Weights of a small GPT-style language model, trained from scratch on English Wikipedia.
Architecture: RMSNorm before each block, rotary positions, tied embeddings.
Training: a variant of Muon for these matrices, 2072M tokens.
MLP neurons of a small language model. Each row is named by its layer, matrix (down: output weights) and neuron, and shows model dimensions 32-287. Each number is 500 + 50 x the weight over its row's rms, rounded and kept within 0 to 999. Numbers have three digits each. A neuron's up and down rows have the sign that makes its largest values positive.
After each neuron's rows, "raises" lists the tokens whose logits its output raises most directly, leaving later layers aside.

L4.down1193:369430521626455477498478458505522452495531457541496495459528425601375481571614507513511498497495509417614437495547467571393529407438510626497495536460513467384539474500451506560401465536433581429462567414575531440442467468483526417474404470543509510536494454424435429538550464577471489505517546501372405511519478480435529464495444520526453494489456598540435539519508465492565508591496458419526539514444428467518504445571481508462554409482513513568432481498591441436481502511477571521495534452524549468483526516455424495531587560488478504449553469486532554544548488459455507380570434494519447536421419576510464415529456517486540467507531401436481533539534515463474528521418501480547529499489477547500572563440533560410479505594540486486591469506422445590532496509517484
raises: " piano", " instruments", " guitar", " orchestra", " guitars"

L4.down1260:479456523503480495537497536563517490530450511475477512545484444477457520505408459473462465485525570483498497457572469499454444524560540463573511358517485483540444500522495547500508465428481477518448492507569475515555524505466505428652462550442482482553470392511581484381494427484548484533449515516571498437461479550521470492450431486574479356589509499586496440410549426513498525598499554503465589544537409504522507498502618516512441571531447503508480479597557470452546497552536536449363390435463606466370493481608544568438467512507438444534514575567509471434455473440546460516490562497510481443585473538509583480526513526485461538521502466486566525503631474656515481469506482483584527459594527416380497423605497476486539547498496520569397487490482504456438622501560532
raises: "ere", "oms", "uc", "ien", "rag"

L5.down992:520442441381455511448530525542475477505499497452506508475554425537489426454496528484514523536472436503503513575465466415475548411467522454464525446524494529427516471425503541503497423461558521465511474508502469645483508453561487419472475468536500550619470512447555584489540528494504534443503480527484554551492515462392591492450531522549448503541534504457612494575413521466489459485442550414396466533529492414517465440516417476532542550566542511436456440509547501525544506499473464532512525533524464560495519379494507561561478559436510560477578508479380526463505577478345479543487516501576494417366501500573487521528424578523514501506439479458513543499455499498475496508460509532532512502509523505491560505614502362447504521486475488451491400406513444518492392424556525
raises: "ts", "nd", "ch", "mes", "x"

L5.down743:469477453497516592504437473514388471444533487506613501461511523578424440444469525567555479537462457635437584504570529449539480604521528473530425534439519455413494440511548572439489476512521542469483580474528525529453526483427448503471444472434527530495417533457416488539511558503556507550430507477423448481488455554511567600487516514489507596442517574432573461502482568595506479416507511501600547464496486501573569490348461457480570598583569487451445578479510389536519512487450576523570520471487514549510435384491560442460588457618478413493565496595555466487518529442448454551506524501417454546430496512544495481483519463441444532504534526491448534416494431479487484469524581460450445490497526518531482490544533614551585422406473388594500437536507456416469508513552493
raises: " don", "'t", " I", " we", "We"

L4.down370:493494537548490431456514440533499507491483457568479451529448498486411429510410477628403438502479516491404347480475517512425580471440406525454488394496491480487553483480517423521485499442464517532560544528550474530568544537539522556428469600521508449440483576475477500434584556429544504512505501495462508447509573470510522439581512578485472450438466466571463481473533483590512504431522531434552464531523441478465407463411554475494551591445510491468442576572541526527586551444538456502459423499456490587510494533523537523539598585459518556514446529508498493437410456572545576494505518536498569410504545495456421468472498409389504523463500537569591486526456569515528481473464550413543575495430485445490505537528404548542538486504529497408519453529537582497433498527616524
raises: "NA", "I", "OM", "TA", "P"

L5.down821:385485512526508487553466565551504547506481457482477582452468504406533596507509449470508480432458446489554457516550479474496457430432511513423524480478567443501493523531385417424506520448476547491515426521420494493515519525512441411426478490550522457471455524500465488497496495539515505369540460493509560447487490515519464429501614481540510481500458369468543543515570532480569551480460503478509491503431518450477424466503439507477416550567589517510511555510414473396535549500587499445550497516444500432565563493461483520532422418441621588443481499536471536419500475478485467479488422480506499525473517490573489560549488436521427449523504523496436455476459490462438472521484574531422421523487496463464516416486499470515571498573448526543487491542521538493464477486502423
raises: "ited", "ores", "ors", "iting", "oring"

L4.down1022:490490469458542521512438467528484470526506464396466516508465474562560526459505544444536458459436531497427481496610470481557518512504470516457465537412556550470422429498556485466539535537315511519496491561415471440515528528508521570495610540500424393567571458526483540504472497498510535594540379484508379432493574484355480415439427508500554508539496486501474501504493534542471567617454532590506511527502538506534484546431489492475480444389428519465499482467453490575610480479487411449489522501478594470491475537497509527502434555515464435461519615472479509554526501530505421453464582578427505476590506494530542463540513513442431521452455538404419493536488488479509491386430494575513490602543509452562431591562489523487598530529471515573428528508567553541483402544469504
raises: "duced", " combination", "esc", " this", " response"

L4.down1115:490473530490463479486477454453433581527471469435481503497462534489529445714461584505470386354463507529507522452540492447447553494460544510430430539500571499532532450443517534578426503434555456512467551548491437492484467520453481487496457544493547484455458486530499593514504501491515574500475481541494556483482468480552548415424400453587541532467479503486477440489452494442556530409455543578529500440428489499422412486502520489626505438507470522399476557526442485464482434575535455476530543489545466563542491507524532467447523513520513433591425502524435532473496558574425571447440511544461526537456471570573479534555424511566522530510498508575524435466557502452528484376520496503473450520560381574388471452538510374526482518507414468505473488480526491455533556511488552
raises: " Region", " Province", " region", " Pradesh", " Times"

L5.down219:483561471433481555451495513527471521418497486500504468498464471472543482417505444599528464521501376443494502599465465484492548526556537491378528467545542490505418468556502479545395479483510567440423518590507456455486385522403482544555653401447442432448431469558449514538513560485457501555407501491408471568527497529462525529484525416468493425489506481515567526521516486428549475424481483469478537505490463542453510456459509493532522517540550484521475503438429470551417529482554564533583526502442520507437510541462507544521552522436477465550488565468497532504459519420376483522491441581513504438582554413479509498506473490504449584515562527425502547420587469487491428487458500457467493523434517610549588491521518491556590547450493524514624442504555483466564523473538463
raises: " times", " That", " that", " ago", " approaches"

L4.down1097:476455404502482516517526501502531581488467514438551506508458483517514487518500450546613501458449465540548497532482547509529481577472426483570516438503616593572385526487499537430438532496450510520498494461503486551405476512389530456578499500504508626446514439461526487440441572490536389514451498496450542598549426520548511411451559566588495468490530497485431535448464557448476519460557421491531505560436480529578450514520447530583509450531542557586592521480509484480439528548455478609469419552541544550478530475509556519476446572501590565525563509553545533450561581522472499504577521540494490548474539576485472410548491583478534598508484467422532520475553518539496514456488559403560516454511496466532523520459368548447462577595486524430474499506531602499444466521546409
raises: " and", ",", " again", " there", ":"

L4.down1142:537367491525504455464508458579481455559559541516523534480454513488456461528586496398561587604473528449568505467521579471503491535499492480462490528499489438523521562398477528498547442486582430527575555490464457548430546463472510513426535518440538507504498531519525543465587495534433551564527463594530465562475505395665477451556584518541470620529459503529513502506575518516456511568450513539518495489567496526578466590395553469522562444516547531462505544410479568535538395545460476580485445586487540544512588503485457535526538492476503532441510418511531530470511566495443467507470467492524492434448404515545405489469511591513490494504492530471520541443456532583480499559554464454530492556434446478415498548492615487519444557544534552441532528458466484557384502515607487
raises: " representing", " acquiring", " creating", " providing", " taking"

L5.down54:528533503506521401561506616486438499537591566538638491587458517486522544443457486422475472503518508433590489469602445478448556383530567533519558520547510602506552498553522573473518503414530514521534463553576493523474410470476559415457443504430544490501474545494566541556500473487373531501509537488457471447482483514445535592572545489441488469516465518499555560524453500538530524492471496560557452480534409511474546546527546520434596437570448451425437555503437508519391477549532552453509477480513585513533419476468525441506551519499493455458524533563470516459510484415441403541488451486597555480444589456566489520507536500472564509538532499490568520535494480388499555529547579549480533488509495498505471498481546403460525530465395454412467441558578555469478609443554498
raises: "enz", "ore", "iant", "rah", "ores"

L5.down525:581546513464515515469532396498514510541437523560536415453477507547503520489615478528496591463541505524436447454437469587566531480504565483527463483532441488455470571573463475516511416478446451475398402466410510488489492506534550498494490497559475521463464483526575477535544416505436456515555481664569447493569487577509595567567531423509510461557462438556583525510537608435513463569527432533451388491510441512417524496428507496416555549491486501500452503475519500499529498526521507540521448542525518528607510532477508481455548411409469513504445453493606496530502508490472507487448500454518456541564479493478521449553523570530483424484481491557451504463538542498517449477430566549573547502543548467480499437477525503500464525475405567525567609505585468477495600484537496
raises: " She", " By", " Her", " Due", " It"